{
  "head_dim": 64,
  "vocab_size": 1579,
  "qk_norm": true,
  "init_std_o": 0.0,
  "init_std_down": 0.0,
  "lr_mult_down": 3.0,
  "schedule": "wsd",
  "seq_len": 512
}
MLP neurons of a small language model. Each row is named by its layer, matrix (down: output weights) and neuron, and shows model dimensions 0-95. Each number is 128 + 32 x the weight over its row's rms, rounded and kept within 0 to 255.
Before each neuron's rows, "fires before" lists the tokens most often just after its 100 highest values on Wikipedia text that the model never trained on.

fires before: " |\n", " |", ";"
L8.down794 [122 109 179  87 104 135 109 152 110 178 133  96 142  88 177 120 113 177  52 104 129 213  86 131 138  70  72 119 140 103  97 121 155 110 142 134  87 126  69 119 152  95 135 140 146 180 122 165 115 183  96 169 136 103 172 161 146  93  96 208 145 139 101 106 128  92  92 118 126 105 101 141 146 138 136 129 142 132  92  94 130 105 125  94 122 174 190 146 157 107 163 159 109  69  87  66]

fires before: ";", " |", " (", " by", ".\n\n"
L5.down774 [183 143 152 108 126 157 144  93 105 125 162 128 174 134 102 105 153 170 136 142  79 155 123 139  92 104  61  94 111 112 153 137 128 142 150 113 140 144 188 141 133  95 155 200 142  65 122 198  87  75  89 181  86 161 125 143 127 173 139 122 119 119 155 166 103  72  99 162 124 134 118 167 190 115  97 144 106 160 149 136  58 135 178  98 104  81 142 131 148 117 108 196 114 114 140  78]

fires before: "e", "pe", "al", "p", "es", "ch"
L8.down690 [168 156 118 144 160 136 112 182 124 154 144 155 160 128  74 160 119 115 137 102 128 158 137 108 153 150 139 154 129  90  88 103  60 123 166 131  70 122  79 126  92  80 107 131 114 130 190 118 123 144 119  80 101 143  93 107 132 146  99 164  86 157 191 112 106 165 141  43 116 199 141 135 102  98 176 106 174 112 101 167  77 133  82  88 168 137 186 131 126 127 120 182 128 166 169 147]

fires before: "ary", "al", "ation", "ated", "er", "ia"
L5.down149 [115 104 154 108 143 168  57 128 156 153 128 130 171 183  53 138 150  70 111 112  97 124 101  86  63  96 119 138 172 148 168 135 117 106 165  77 129 135  85 154 117 176 182 124 158 142 115 102 100 157 113  88 108 136 118 131 136 219 146 104 145  88 108  72 136 152  87 105 130 112 115 170 145 122 159 138 172  93 121 136 208 133 105 112 108  84  76 106 163 137 125 162 115  56 102 141]

fires before: "|---|---|---|---", "|---|---", "|", "|---", " |"
L6.down398 [166  86 113 131 112 121 141 102 159 117 159  47 113 134 159  64  77  74 115 100 118 149 115 143 146 141 118 148 135 125  82  83 169 130 148 147 128 137 152 113 123 120 105 118 106  95  98 128 125 125 140 136 172 125 173 135 105 135 143 145 148  64 162 112  47 124 150  68  95 175 105 139 142  53 124 125 119 110 111 104 149 108 100 180 205 160 114 119 142 133  98 155  91  93 115  72]

fires before: " |", "F", "W", " F", "al"
L8.down127 [115 162 131 139 138 142 152  97 135 184 108 190 146  66  98 110  61 185 130 133 184 112 133 148 156 128 126 122  83 161  73  69 120  89 114 149 119 129 112 199 142 189 129 158 126 175 140 172 116  52 143 200 121 123 130 118 126 172 111 134 136 150 165 127 115 112 139 191 157 145 152 117 146  84 134 113 127  98 135 147  92 145 134 132 159 164 209 141  56 121 133 124  76 120 122 100]

fires before: "a", "ar", "al"
L6.down804 [193 153 124 120 190 102 135  97 119 154 113 170  69 141  51 125 138 115  95 178 149 133 104 149 116 128 117 169 109 133 141 141 146 154 137 159  75 204 135  78 126 134 136  60 184 153 151 110 219 114  99 145  57 143 128 127  87  82 130 144 124 122 133 135 135 146 122 128 108 116 111 135 139 152  96 116 108  91  92  90 176 140 117 144  98 151 114 100 130 155 170 135  89 149 130 137]

fires before: "el", "olog", "ian", "ely", "h"
L6.down566 [153  86 155 157  98 132 113 178 113  85  98  89 193 125 125  84 123 119 150 169 117  88 172 109 126 155  71 179 147 145  97 106  78 100  70 147 105  85 120 141 163 109 131 125 114 142 122 132 124 142 135 156 121 105  89 124 158 110 117 132  63 130 140 155  80 131 159 145 126  97 107 123 140 183 149  73 170 135 158 118 124 124 105 130 150 133 161  80 144 117 145 162 166 141 146 124]

fires before: "es", " of", " in", "s", " to"
L6.down206 [118 177 153 103 136  87  75 170 125 146 126 151 118 166  92  92 155 141 121  99 106 110  87 109 127 116 134 202 130 134 123 104  95 105 112 119 140 158  99  79 152 151 137 126 191 171 110 135 182 175 142 123  83 176 119 103 167  38 140 100 145 173 126 100 110 117 132 116 102 162 123  74 171 122 114 122  59  76 129  98 143 138 107 136 127 143 157 153  88 160 112 126  95 107 139 151]

fires before: "}", "es", " U"
L6.down471 [127 141 148 121  80  83  59 137 108 158 142 191 167 166 137 135 134  87 160 124 190  98 155  96 158 117 191 111 147 101 132 146 110  85 153 153 101 113 167  95 131 121 134 130 167 155 117 159 147 184 136 103 140 194 173 105 130 135 146 134 142 106 131 133 103 162  92  84 148  56 158 159 119 111 107 145 169 117 147  69 115 102 136 140  97 109 155 149 148 156 115 156  79 138 165 122]

fires before: "a", "ter", "at", "ters", "r", " be"
L3.down746 [131 114 145 105 167 190 116  80  89 118 159 100 136 165 116 117 144 123 147 178  99 203 172 135 130  99 112 112 141 171 141 181 124 189 156 150 118 139 172 155 106 100 121 110  65 124  86 136 110 117 121 121 184 121 170 118  84 111  96 119 134  86 104 107 129 113 141 105 138 167 164 197  51 156 142 104 130 122 107 123 153 130 123  67 120 144 128 140 177  78 125  91 172  89 105  95]

fires before: "ation", "ations", "mer", "ated", "ational", "ers"
L3.down930 [111  71 149 137 174 120  78 140 156 119 129  91  81 151  78 112 169 121 147 142  88 128  47 164 105 200 179 147 177 139 112 136 165 183 117 104 119 114 130 139  55 143  75 215 124 128 170  87 151  82 151 134 155  93 146 111 149 188  83  63 194 125 123 113 119 120 147 112 158  73 115  81 143 171  62 110 108 126 122 161  74 146 208 168  99 134 100 161 114 157 100 133 103 107 121 143]

fires before: " ", "th", "a"
L5.down376 [126  74 146 158 142 169  84 146 178  64 118 113 132 148  80 123 182 153 126 152  94 156 101 142 137  82 176 210 110 170  88 127 110 141  94  95  98 130 154  41  89 144 153 113 141 169 121 113 135  87 109  88 115 144 159  98 161 127 134 181 138 130 106  64 102 120 154 160 121 124 167  90 134 112  94  89 176 129 175 165 185  74 108 106 135 138 114 172 152 106 162  72 124  97 155 200]